Weights of a small GPT-style language model, trained from scratch on English Wikipedia.
Size: 2 heads of 128 (1 for keys and values), vocabulary 2048, 19.3M parameters.
Architecture: LayerNorm after each residual sum, biases, tied embeddings.
Training: a variant of Muon for these matrices, 900M tokens, 3433 steps.
MLP neurons of a small language model. Each row is named by its layer, matrix (up: input weights) and neuron, and shows model dimensions 160-255. Each number is 200 + 20 x the weight over its row's rms, rounded and kept within 0 to 999.
After each neuron's rows, "fires after" lists the tokens most often just before its 100 highest values on Wikipedia text that the model never trained on.

L8.up903,213,202,226,171,181,206,209,252,201,206,205,189,234,176,212,184,191,173,182,191,196,197,194,201,217,196,220,232,212,203,171,212,200,167,181,204,181,204,197,209,200,221,194,185,187,169,208,181,200,224,196,184,211,186,177,191,177,208,198,209,230,202,224,242,217,184,184,221,207,237,219,190,210,194,167,168,225,202,171,214,175,216,193,211,207,229,187,200,210,193,174,199,220,221,184,187
fires after: " f", " F", "hi", "e", "te"

L13.up1229,207,206,234,191,153,173,195,233,166,182,183,216,206,183,203,161,187,215,198,220,199,158,228,193,208,231,220,169,168,173,201,212,200,194,198,187,188,237,220,201,195,178,222,190,209,226,229,223,180,188,231,212,192,183,205,194,213,251,195,212,212,169,220,190,196,180,182,207,238,212,194,212,185,182,153,189,188,182,192,198,164,182,227,206,183,219,200,188,226,155,193,197,205,221,195,207
fires after: "g", " Go", "o", "s", " help", "ing"

L6.up1344,233,182,199,209,185,220,207,234,170,213,211,190,215,233,197,190,206,206,192,206,221,180,189,206,236,212,197,181,225,207,202,184,192,184,179,220,213,202,254,202,178,216,203,192,209,185,199,210,178,199,209,191,219,179,202,202,209,197,192,213,209,175,192,220,158,183,206,199,186,204,211,205,198,201,195,191,142,235,203,217,222,230,184,164,187,176,202,205,197,247,220,169,216,173,205,237
fires after: " U", " Ko", " Go", " G", " It", "S"

L6.up134,202,227,162,195,206,229,195,177,188,184,162,200,187,200,197,223,215,214,184,210,175,187,198,192,231,196,185,222,163,194,201,189,206,198,202,205,191,237,180,209,214,223,234,199,201,195,194,180,211,179,185,195,176,213,216,212,198,197,195,193,162,218,174,228,204,200,184,178,210,226,215,236,184,224,184,193,191,195,200,239,189,217,194,214,167,195,229,194,176,232,209,219,228,184,188,220
fires after: "\n", "|", "-", " a", " ", "s"

L8.up1082,215,166,191,194,193,170,178,222,178,179,228,256,195,212,185,193,224,218,225,190,212,196,208,157,243,178,177,195,223,198,196,205,216,197,209,198,206,202,190,202,221,190,165,215,206,205,233,189,211,200,176,205,182,250,219,220,242,225,235,229,189,177,213,185,191,221,224,181,182,222,178,204,207,170,211,206,187,194,183,199,203,154,201,193,194,211,179,193,182,175,210,214,170,218,207,168
fires after: " ", " (", "-", " \"", " re"

L6.up1083,206,245,222,208,206,179,184,182,160,185,173,184,196,219,199,162,209,193,213,170,191,194,209,234,207,223,196,166,219,199,188,216,191,201,201,186,187,186,244,196,208,175,186,218,220,196,203,246,237,214,224,209,188,175,189,197,204,143,179,184,188,185,210,204,216,230,205,195,224,226,209,188,155,220,201,198,187,231,228,207,198,179,236,194,217,208,197,217,188,172,183,184,221,214,186,239
fires after: " ", "\n", "n", " g"

L8.up673,199,167,187,186,165,186,181,195,173,196,186,191,218,217,165,222,187,178,190,211,165,169,229,200,212,192,181,204,250,202,185,189,204,250,151,145,201,184,220,212,165,208,232,200,227,187,202,242,201,229,189,211,243,227,185,154,176,191,184,180,221,212,182,213,173,183,240,195,177,237,167,209,216,223,231,155,181,191,213,196,187,244,210,186,192,189,180,184,205,212,215,205,210,205,197,167
fires after: " ", " C"

L8.up948,187,177,165,212,200,183,204,210,207,204,245,201,211,227,188,177,207,181,201,145,204,187,209,193,201,168,204,197,228,199,227,178,144,197,199,226,184,191,163,207,186,214,178,231,207,148,225,192,225,244,170,221,209,186,228,192,235,174,186,186,190,200,188,196,194,207,177,185,178,191,233,180,199,213,205,184,186,196,170,196,191,176,221,165,256,240,170,221,186,189,174,195,227,194,209,200
fires after: " ", " b", "-"

L8.up1451,185,195,197,212,214,207,202,214,218,206,193,217,217,216,197,196,229,200,211,212,204,194,229,175,212,212,162,215,184,202,169,199,209,214,164,220,196,210,176,196,204,179,202,213,185,184,233,207,203,224,207,237,221,213,221,202,202,191,181,211,216,188,180,206,206,185,212,204,244,234,191,210,184,201,204,219,209,196,175,193,203,189,212,190,198,220,176,177,199,213,201,202,164,163,189,160
fires after: " ", "-", " un", "gu", " |", " Ch"

L8.up1487,184,190,229,212,173,204,229,184,197,176,176,215,163,236,176,205,231,183,171,199,193,187,206,189,212,203,215,237,215,203,211,202,199,151,206,247,166,226,186,170,203,166,193,229,160,191,196,228,161,203,228,221,188,197,193,232,227,191,188,199,197,188,179,212,213,233,167,200,224,194,201,222,171,215,212,190,171,186,176,222,192,209,205,239,208,218,222,174,212,225,214,184,176,193,237,218
fires after: "-", " a", "c", " un", "e", "ban"

L13.up4,180,180,201,205,194,177,221,171,200,185,217,246,204,154,183,172,209,210,208,184,209,206,181,227,215,167,190,227,229,202,206,220,217,247,195,183,213,198,197,225,193,192,204,188,156,194,216,196,199,197,223,213,205,221,226,193,221,215,207,186,197,186,190,187,241,210,186,238,220,221,188,225,193,192,205,221,219,200,201,187,191,208,191,178,251,195,184,210,184,196,178,200,207,201,184,207
fires after: " ", " L", "ric", " c"

L8.up643,192,238,213,177,224,210,207,203,231,165,182,183,215,181,182,199,175,206,204,177,185,226,205,190,194,174,189,200,202,232,215,222,199,164,191,210,182,166,186,218,195,224,191,193,210,219,171,212,237,225,196,217,204,220,207,188,220,245,219,180,194,200,211,199,219,248,192,221,201,203,176,185,207,227,209,188,206,198,185,191,177,177,175,211,192,239,228,230,202,203,240,191,194,188,170,199
fires after: " Re", " Ma", " Mi", " De", " re", "con"

L8.up1004,188,251,204,180,177,174,184,200,222,155,218,202,193,190,178,207,135,203,221,228,231,189,196,210,225,219,241,222,181,227,214,187,210,214,205,223,177,196,220,188,172,214,224,203,159,209,196,197,231,193,240,177,195,198,187,231,201,242,177,197,169,166,212,160,192,167,186,189,204,234,220,195,188,175,203,170,185,228,190,210,227,219,237,183,210,193,193,240,234,198,189,207,164,197,191,213
fires after: " New", "o", "in", "s", "ex"

L13.up90,227,229,203,212,217,224,208,195,190,183,199,206,203,191,181,200,162,234,196,175,198,179,154,182,189,172,176,249,184,194,234,188,181,188,234,207,194,201,223,208,147,202,187,197,198,192,205,176,224,191,191,196,199,198,159,196,161,192,217,167,196,231,166,188,224,180,239,183,192,241,179,264,203,194,198,178,229,213,243,224,227,204,181,200,214,171,220,169,201,190,193,193,182,189,199,206
fires after: " ", " pro", " p", "s", "la", " S"

L13.up1162,188,202,207,180,209,210,195,172,181,201,218,198,209,220,224,185,207,180,155,185,175,181,214,198,220,186,180,174,204,197,226,228,197,200,177,186,173,199,215,226,187,233,238,195,209,207,244,202,205,198,209,215,183,190,226,216,202,205,208,178,189,235,203,167,190,173,207,187,195,214,171,187,209,221,182,212,179,158,165,206,199,179,227,203,201,208,205,160,219,172,191,224,196,215,217,191
fires after: " ", "-", "\\", "″", "io"

L8.up450,199,206,225,222,212,173,207,232,206,185,220,226,196,192,185,197,151,216,163,201,193,198,194,196,236,187,184,207,210,223,197,205,192,195,186,206,167,221,171,193,209,185,212,166,194,225,215,171,185,197,199,209,211,201,182,228,226,211,207,202,192,243,242,189,191,207,192,179,246,233,209,255,201,199,200,190,185,214,209,217,188,166,185,199,207,180,237,186,174,194,193,177,192,222,200,203
fires after: "-"

L6.up718,169,194,222,200,203,181,218,157,139,221,196,212,215,198,172,195,185,207,194,190,189,211,209,202,209,173,216,174,251,194,192,195,204,165,242,206,236,156,174,216,189,196,205,192,185,217,193,221,186,220,167,231,214,234,207,216,196,239,168,197,188,198,170,218,210,211,200,209,243,216,216,216,194,206,223,223,226,246,184,169,217,173,213,173,188,197,164,210,206,202,179,201,218,211,191,191
fires after: "\n", " c", " P", "ric", " Pa", "s"

L8.up602,191,193,181,163,190,189,224,191,192,198,237,192,205,214,194,207,189,220,195,201,205,209,213,201,172,221,204,191,189,200,184,228,223,207,169,200,193,212,230,208,209,225,194,205,175,149,139,211,223,176,233,212,204,203,211,233,186,177,215,180,220,198,168,193,211,201,185,220,229,202,191,204,236,205,220,189,165,220,204,193,160,217,218,188,154,232,209,190,184,210,197,236,211,182,191,193
fires after: " ", "ra", "ri", "s", "i", " Pri"

L6.up503,199,204,232,213,210,209,167,206,157,182,211,216,219,188,194,216,182,195,222,212,204,186,226,213,216,155,200,228,217,236,187,173,204,176,208,224,180,218,209,208,202,224,237,185,222,151,200,219,195,210,230,212,200,219,220,189,204,187,196,226,188,161,232,209,178,212,205,199,167,199,202,231,227,205,185,223,164,200,198,172,212,178,188,208,221,192,203,218,208,204,215,203,204,220,200,176
fires after: "\n", "-", " and", " of", " (", " C"

L6.up479,196,187,197,218,193,210,187,228,207,202,203,203,208,223,200,198,248,228,184,194,189,217,203,203,213,187,181,226,224,193,200,212,236,207,220,201,230,217,199,167,174,180,208,211,219,174,196,223,192,207,191,227,210,199,202,189,172,221,210,192,222,197,173,196,190,203,189,170,199,200,185,186,205,139,235,179,188,207,186,186,236,230,213,190,205,221,163,213,224,197,262,177,204,226,190,174
fires after: " ", " c", " C", " Le", " De"

L8.up1507,230,195,174,202,200,179,169,205,202,166,250,216,234,193,163,216,222,189,226,207,192,195,222,208,209,188,216,171,248,191,218,194,205,211,194,198,192,220,239,206,201,216,227,183,178,179,214,196,207,192,225,245,223,189,194,202,185,198,211,197,235,180,195,200,184,216,223,238,229,224,187,200,205,202,221,174,186,202,202,184,165,203,196,192,201,241,201,189,195,178,171,181,185,195,204,207
fires after: " ", " F", "-", "s", "S"

L4.up809,199,237,215,188,197,214,195,183,217,182,219,228,199,238,203,202,194,198,170,219,181,208,163,206,204,198,236,162,184,140,190,205,179,246,219,163,230,225,204,204,204,184,187,225,214,166,182,172,207,199,208,211,174,192,203,215,175,190,212,224,165,202,206,194,177,223,205,183,208,222,222,196,189,205,191,188,214,230,204,203,197,241,221,215,189,191,216,211,234,220,218,221,210,207,235,192
fires after: " |", ";", "r", "im", "}", "ed"

L6.up1260,212,217,187,177,209,197,217,206,179,223,201,249,189,228,202,220,209,191,203,227,208,172,211,205,225,181,172,188,190,222,163,230,216,209,206,221,199,168,203,192,183,184,197,190,191,173,217,178,225,204,194,226,221,182,178,176,196,194,205,158,177,210,178,185,208,205,262,194,198,191,192,223,174,184,191,210,200,182,202,177,154,210,237,226,196,223,181,207,153,206,165,199,217,194,225,208
fires after: " ", " (", " |", ".", "-"

L8.up168,222,193,190,200,196,205,201,166,167,152,230,226,210,211,185,216,228,191,215,211,169,183,197,211,240,176,179,176,195,184,203,181,200,230,167,220,206,187,201,196,184,206,215,189,179,198,217,203,215,223,197,204,223,197,219,194,206,207,236,184,240,189,192,161,190,231,188,177,201,203,194,184,184,227,196,210,194,173,194,257,160,214,203,217,189,218,164,226,189,185,221,204,198,206,171,204
fires after: " ", " (", "\n", "===", "==", " \""

L8.up327,192,178,192,206,224,194,177,213,194,197,190,198,207,190,182,202,196,217,214,177,209,189,159,196,224,180,193,181,183,212,182,220,231,214,253,226,233,206,187,213,244,169,205,242,176,204,196,174,204,192,216,207,207,221,245,213,216,222,200,198,189,190,201,193,186,180,215,217,207,208,190,217,222,209,188,204,214,205,225,216,217,189,156,194,183,211,211,176,211,193,161,165,178,188,193,195
fires after: "s", " S", "en", " P", " Con"

L8.up1431,225,222,216,213,209,214,193,204,201,208,226,214,179,192,196,209,167,183,195,153,182,191,183,168,171,193,196,226,155,191,187,190,188,184,209,159,195,244,214,210,222,223,170,190,192,200,211,182,224,192,192,219,182,206,187,186,190,209,172,188,213,200,176,199,204,224,222,185,256,200,194,198,209,182,212,213,188,204,196,211,217,169,197,228,178,246,235,204,214,218,220,189,231,203,197,191
fires after: ".", "A", "\n", "==", ","

L13.up744,170,223,176,185,199,227,194,187,174,214,187,195,185,234,186,219,177,182,203,171,236,184,221,200,204,186,211,199,206,218,204,223,215,165,173,194,208,181,203,214,188,173,214,201,211,216,204,179,209,213,205,203,216,192,190,189,166,231,221,173,180,224,161,212,217,207,248,220,227,213,230,200,181,208,196,176,213,193,206,223,215,178,180,208,149,239,204,228,152,215,209,190,174,239,180,180
fires after: " Ma", " ma", " Mi", "%", " Bra", " L"

L13.up467,214,219,191,195,186,178,241,207,193,229,189,180,164,180,202,182,179,198,157,175,172,168,168,213,208,219,190,203,169,194,227,188,204,208,181,184,219,229,199,233,177,217,189,194,179,190,195,193,224,227,209,199,241,172,203,217,216,193,201,201,221,196,190,161,197,172,180,217,239,232,171,202,201,189,220,231,182,230,243,203,201,199,190,168,197,198,193,228,225,194,202,201,172,225,226,179
fires after: " ", "==", "\n", " P", "ing", " ("

L8.up888,212,181,199,211,188,180,216,166,200,199,208,190,196,193,186,222,194,213,212,145,215,188,230,170,195,221,189,181,246,190,196,182,220,192,217,212,174,197,194,199,196,197,198,198,158,160,205,202,186,229,153,180,219,213,184,231,186,198,222,194,178,164,211,216,256,192,214,196,203,195,173,219,206,180,201,233,223,191,232,229,172,206,229,191,187,232,200,211,188,229,195,201,208,206,230,196
fires after: " ", "fin", "or", " F", " C"

L8.up1079,218,200,164,199,206,237,167,192,167,168,223,201,190,173,170,174,223,197,219,226,209,207,201,199,219,199,186,198,215,175,203,225,211,165,193,183,213,181,210,179,220,205,200,175,193,212,204,174,164,199,215,210,219,180,195,199,174,183,173,200,210,201,201,203,195,211,226,200,208,249,199,196,194,238,219,179,178,213,234,213,182,204,205,191,181,198,210,162,158,182,243,235,183,227,207,173
fires after: " D", "ur", " ", "ar", " T", " O"

L8.up639,208,188,199,203,207,232,208,170,221,220,217,185,165,186,204,182,191,197,187,224,190,200,225,210,225,174,180,163,236,191,206,183,190,166,220,226,205,165,228,181,241,212,214,190,214,178,200,203,225,185,180,186,186,211,195,184,189,205,204,207,218,197,203,191,230,189,182,196,205,205,170,185,195,260,190,159,204,182,197,189,250,182,178,184,173,160,204,254,173,236,216,222,212,163,211,219
fires after: " de", " the", "d", "ta"

L8.up293,219,215,222,204,203,195,201,236,220,182,199,160,209,210,245,222,211,250,224,184,175,190,172,193,211,219,205,199,208,209,189,205,207,167,191,178,174,168,212,212,209,193,194,165,209,193,221,171,215,199,195,201,209,224,196,193,209,212,211,215,191,230,221,207,200,215,215,170,170,179,201,201,185,232,224,179,186,189,209,204,207,215,197,187,210,175,186,215,202,218,174,234,207,191,209,176
fires after: " ", "-", "B", " Bro", " sp", "ch"

L13.up926,167,207,223,160,226,178,180,222,184,245,182,163,194,221,177,215,209,198,204,226,196,181,217,194,214,195,153,197,184,196,208,183,202,202,193,229,204,182,185,225,203,197,219,181,189,163,186,220,217,193,195,197,213,170,231,191,219,185,212,174,201,222,191,189,212,217,194,192,188,195,186,222,197,230,221,188,190,187,167,171,201,216,210,199,198,231,187,185,210,202,210,190,185,187,215,217
fires after: " ", " a", " re", " |", ","

L8.up458,201,223,189,190,152,229,191,171,211,200,189,210,191,224,223,209,212,175,199,182,170,208,198,233,190,161,208,207,167,224,195,170,219,186,203,175,164,210,224,198,201,228,222,221,225,193,198,170,216,183,211,216,168,211,234,222,204,188,215,226,200,233,197,187,169,177,191,210,218,208,211,215,199,210,221,193,169,194,199,236,224,205,197,193,189,201,218,225,176,203,238,201,195,188,231,190
fires after: " In", " S", " O", " in"

L13.up957,192,202,240,169,218,210,202,190,198,214,188,189,160,214,183,213,216,178,200,198,188,191,199,196,186,208,213,203,176,190,199,237,191,180,187,209,203,223,158,182,186,185,190,178,206,227,191,205,212,208,193,199,210,176,205,225,209,177,196,185,238,194,205,191,199,193,187,168,226,173,158,217,226,203,222,159,201,222,211,182,191,201,194,214,225,216,160,211,197,210,211,208,221,172,187,170
fires after: " ", "y", "c", "k", " can"

L8.up342,225,224,186,178,202,194,210,190,223,215,195,188,195,198,200,219,182,211,221,209,206,187,196,197,193,185,184,196,208,207,173,224,229,200,221,196,200,208,223,211,227,171,257,230,200,191,184,215,247,184,224,214,216,197,195,177,230,181,195,172,173,207,177,194,207,191,154,244,201,212,185,203,214,210,200,195,181,174,203,179,220,183,178,196,209,225,203,204,188,190,199,181,207,211,178,220
fires after: " N", " P", " T", " S", " (", " "

L8.up716,198,212,174,203,204,211,208,202,185,193,232,219,215,159,179,199,251,211,185,197,187,170,171,220,226,206,204,219,159,219,187,195,220,226,212,193,190,220,177,213,216,226,176,225,178,209,181,216,186,177,175,199,212,173,242,206,213,201,188,225,201,165,224,141,190,178,183,172,182,199,206,196,217,211,183,190,191,193,182,190,182,198,192,216,227,213,187,158,211,262,208,211,176,208,192,194
fires after: "s", "S", "hi", " ", " S", " at"

L6.up1376,197,196,210,200,204,195,250,203,216,198,191,203,169,199,149,218,207,187,203,165,197,171,176,207,195,188,185,190,224,184,190,193,207,198,188,209,170,186,177,211,195,179,174,221,191,212,221,182,173,203,207,219,207,203,190,212,216,222,167,228,173,191,181,155,219,187,164,202,187,211,224,216,154,196,199,222,208,219,201,225,227,229,176,142,219,169,210,198,167,229,229,166,162,213,218,226
fires after: "te", "ro", " Ro", "e", "c", "wi"

L4.up1483,192,220,237,189,189,190,213,199,168,218,196,224,210,193,216,198,199,182,173,192,174,225,204,205,203,201,170,187,199,215,239,208,175,181,187,221,198,209,225,202,214,207,203,192,224,183,199,164,183,182,204,186,183,190,228,214,157,221,225,221,149,209,217,199,207,212,155,188,176,177,191,215,214,180,215,191,159,241,154,194,199,165,183,176,220,225,209,188,204,175,193,220,230,196,167,167
fires after: "-", "″", "°", "A", " (", " N"

L8.up1057,181,203,187,160,183,203,208,186,201,201,212,226,217,221,231,180,193,185,197,223,211,186,204,202,153,163,213,222,193,197,194,232,215,180,207,237,235,229,186,220,200,196,185,222,206,142,231,214,202,222,224,169,207,189,212,168,250,182,226,189,176,220,200,175,217,219,156,212,205,237,208,192,213,228,210,213,167,198,204,203,175,214,187,162,219,204,210,179,191,213,242,187,205,187,159,218
fires after: " U", "u", " su", " Su", "M", " the"

L6.up982,174,203,173,186,197,182,238,215,204,171,203,165,167,185,233,205,195,215,151,196,201,179,197,200,198,193,232,204,203,224,212,203,203,178,179,225,183,206,210,209,176,224,209,210,219,193,186,220,220,221,225,186,214,257,197,232,214,220,226,206,223,190,190,192,185,205,210,219,196,163,195,230,217,189,210,228,191,187,214,194,191,195,207,210,200,174,182,211,195,179,216,193,177,218,223,209
fires after: "\n", "==", ",", " P", " a"

L8.up1178,233,186,196,196,207,206,176,213,218,194,233,234,210,229,160,192,179,220,179,164,180,184,218,197,202,186,206,197,233,215,147,196,181,238,165,188,190,225,183,166,184,211,240,197,207,196,217,177,229,213,194,197,184,173,208,187,180,211,182,230,198,198,177,189,187,189,210,199,189,184,190,227,189,194,234,199,182,212,220,206,186,192,192,212,187,202,223,177,211,219,200,209,204,179,180,213
fires after: " ", " b", "i", "ar", " f"

L4.up657,211,202,217,201,196,181,197,202,240,212,200,178,222,211,191,194,225,233,197,165,190,199,186,191,202,240,179,231,158,229,199,186,217,155,217,200,162,193,189,224,172,172,207,186,202,212,190,193,250,182,234,215,190,252,205,201,180,193,204,208,233,177,204,191,227,211,224,189,207,207,151,245,186,194,171,187,206,206,224,196,232,197,175,222,195,207,194,182,164,210,215,225,181,202,208,216
fires after: "\n", " ", "s", "-"

L8.up1261,172,199,192,160,202,237,226,172,219,254,198,196,169,192,241,173,225,233,198,209,175,226,205,206,203,222,211,180,213,209,177,184,203,183,217,191,176,186,215,177,173,233,213,216,223,222,214,182,208,193,194,181,225,215,215,184,184,190,183,219,195,216,171,202,232,209,152,196,206,192,189,220,184,254,235,215,202,203,177,217,217,221,220,190,204,189,201,193,183,209,190,200,198,188,197,212
fires after: " to", " in", "s", " a", " In"

L13.up1367,221,208,191,202,175,195,190,208,230,203,180,166,224,197,173,185,228,190,203,203,198,184,224,166,229,189,232,213,239,211,187,201,211,194,200,210,182,206,211,214,191,215,232,230,196,195,207,203,187,202,222,202,152,202,202,183,206,198,205,235,221,175,200,189,217,193,239,160,199,195,201,198,209,228,191,182,212,215,189,219,217,174,162,232,198,221,190,202,254,194,188,215,207,194,159,209
fires after: " f", " re", " F", "f"

L8.up9,237,201,220,190,205,226,230,211,201,196,243,218,232,191,186,160,208,222,189,209,207,215,199,217,194,206,178,190,195,188,209,206,156,198,214,214,172,183,203,220,192,174,170,243,189,170,207,204,218,168,219,179,207,204,216,193,174,195,182,205,172,220,195,228,187,214,186,246,233,213,195,179,205,171,194,229,184,223,214,215,194,203,209,180,198,206,196,202,203,199,226,183,225,180,172,232
fires after: "i", " U", "e", " G", " A", "u"

L13.up591,209,188,222,172,172,200,197,187,180,163,210,192,216,223,222,207,200,171,214,191,190,194,198,175,199,168,199,216,243,217,152,197,215,198,201,216,162,179,222,185,188,197,175,165,219,194,164,208,186,171,183,216,242,202,209,230,208,217,214,206,219,199,219,215,162,189,185,213,175,198,218,234,210,196,170,195,188,191,232,218,203,185,200,213,207,162,182,235,225,226,193,231,192,203,207,228
fires after: " |", " ", " de", "s", ";", "-"

L8.up130,223,170,206,226,227,231,188,241,209,184,225,211,183,180,206,175,175,162,202,167,184,196,234,167,198,207,200,193,208,219,210,187,188,208,179,263,161,194,204,207,214,205,165,185,187,183,224,214,213,216,186,202,206,179,209,185,204,205,226,219,175,195,187,183,183,160,169,186,194,240,219,220,190,197,176,200,216,199,199,195,197,226,156,174,206,252,162,205,182,191,202,199,209,187,172,186
fires after: " ", "-", "ow", " (", " Re"

L8.up1477,189,212,196,214,178,215,198,227,176,204,215,207,186,188,167,206,195,177,186,238,220,169,193,235,173,220,198,172,220,181,219,166,209,159,188,202,194,183,197,164,193,197,212,204,173,182,189,164,200,223,189,195,199,206,155,237,187,217,193,244,245,188,160,219,200,170,192,207,245,204,207,197,168,195,172,204,223,196,183,173,195,182,176,202,186,211,219,202,189,204,208,178,207,239,220,197
fires after: " B", "te", " F", "mb", " f", "mp"

L8.up1275,226,200,181,178,175,217,214,207,200,209,192,192,174,209,238,213,211,205,231,206,230,173,178,214,216,202,220,224,197,229,189,180,178,157,191,187,203,185,202,219,210,204,171,178,212,234,224,212,216,199,177,214,218,177,161,174,212,173,176,235,229,188,223,184,225,204,221,187,196,190,195,202,193,185,243,188,224,180,185,254,195,199,187,188,213,197,196,224,206,206,227,207,204,201,228,207
fires after: " the", " (", "\n", " and", ",", " con"

L13.up847,221,235,199,217,208,189,201,191,190,205,200,173,192,216,168,180,188,159,226,206,170,219,197,178,181,207,187,212,201,217,242,206,183,199,227,194,179,191,195,187,195,200,184,209,225,248,230,211,205,199,182,221,227,182,210,181,188,193,210,192,205,198,174,208,186,193,201,199,195,189,244,194,183,207,205,172,184,172,202,195,217,188,185,181,169,222,195,214,215,189,174,195,200,199,199,189
fires after: "\n", "lo", "ur", " a"

L6.up1088,218,216,195,204,233,177,196,203,151,182,199,193,209,203,204,165,174,217,182,209,188,156,206,231,258,179,213,194,187,168,174,197,229,189,174,210,201,173,213,180,190,193,211,193,218,183,220,186,205,244,205,189,229,184,197,188,210,197,197,228,210,198,198,217,194,200,199,194,236,230,158,190,193,191,198,194,200,192,224,203,178,206,214,244,197,146,201,217,196,226,148,195,239,203,190,204
fires after: " |", " ", " (", ";", "\n"

L8.up956,166,199,196,193,202,212,173,192,210,177,209,174,202,194,176,231,215,214,210,207,166,162,242,179,174,197,213,214,198,162,209,215,190,209,203,199,208,188,218,173,200,201,182,198,185,231,199,227,222,207,208,145,190,218,206,198,192,167,227,180,232,210,193,200,207,184,214,139,176,154,211,224,161,223,203,208,215,157,178,214,170,194,220,190,205,224,198,193,148,203,235,172,153,171,213,181
fires after: " st", " St", "c", " gr", " student", "u"

L4.up892,213,194,238,189,183,178,192,189,220,162,174,186,211,212,183,196,174,175,228,156,179,192,188,177,196,175,219,220,181,192,176,198,197,192,181,191,194,223,187,215,185,200,180,195,207,204,208,188,212,225,174,201,205,208,204,195,188,204,210,196,192,179,181,208,224,208,233,170,201,192,183,192,222,193,207,207,199,194,206,176,196,210,186,204,215,189,222,174,213,235,209,202,174,206,215,150
fires after: " ", " (", " a"

L4.up501,184,214,214,170,191,203,208,212,221,182,216,227,235,220,198,204,206,177,224,175,198,198,198,152,184,208,199,212,204,214,215,152,204,164,182,196,181,178,192,212,195,208,209,176,187,178,211,181,181,234,178,196,208,237,187,204,205,211,220,184,213,178,181,252,215,215,222,209,183,205,191,170,203,203,216,216,211,210,210,203,187,204,180,179,205,222,210,238,190,174,180,193,207,203,222,204
fires after: " ", "er", " re", " b"

L8.up701,166,172,226,222,180,228,180,157,206,192,221,195,192,214,208,206,162,196,198,181,232,207,185,191,201,175,194,206,193,175,203,216,196,197,208,190,225,211,173,227,183,207,192,196,225,192,208,214,236,201,212,197,177,176,236,206,187,195,220,187,207,166,212,178,238,173,217,207,208,180,215,196,184,191,212,201,202,228,170,192,180,195,195,234,197,256,178,214,218,208,208,171,175,215,207,204
fires after: "\n", " O", " f", "u", " Mi"

L8.up1120,181,172,224,237,209,183,207,189,227,191,210,196,234,189,178,197,188,206,199,199,212,196,178,208,224,219,210,174,200,186,198,229,183,141,197,200,195,182,215,178,204,186,197,155,188,222,170,187,200,203,192,192,200,167,186,219,187,219,188,237,216,185,179,220,209,185,188,217,188,204,189,176,195,213,215,210,236,237,186,231,197,196,158,216,193,185,198,211,188,204,189,221,225,165,228,227
fires after: " the", " Da", "ta", " dis", " Mar"

L13.up459,170,185,205,202,216,204,217,234,193,191,187,179,204,206,197,197,245,177,211,159,201,168,192,190,190,199,205,177,195,190,226,204,184,192,219,216,202,192,214,236,215,174,183,193,215,165,197,184,229,215,190,225,233,204,202,220,178,221,220,196,181,204,194,179,210,212,180,204,180,238,196,165,188,225,180,193,196,209,212,218,211,155,212,183,210,211,216,209,240,157,199,209,170,181,243,202
fires after: "s", " S", " ", "e", "le", " T"

L6.up897,231,231,204,199,176,226,216,193,197,221,197,175,175,168,209,221,229,208,241,206,171,221,180,223,215,194,199,230,214,175,206,196,179,170,202,201,189,195,191,209,155,188,219,192,208,200,206,190,188,182,210,218,170,209,220,189,197,221,207,198,237,208,178,198,215,186,226,174,221,184,193,207,210,192,189,157,204,215,194,226,244,184,203,175,182,240,216,208,192,183,194,198,190,226,232,205
fires after: "\n"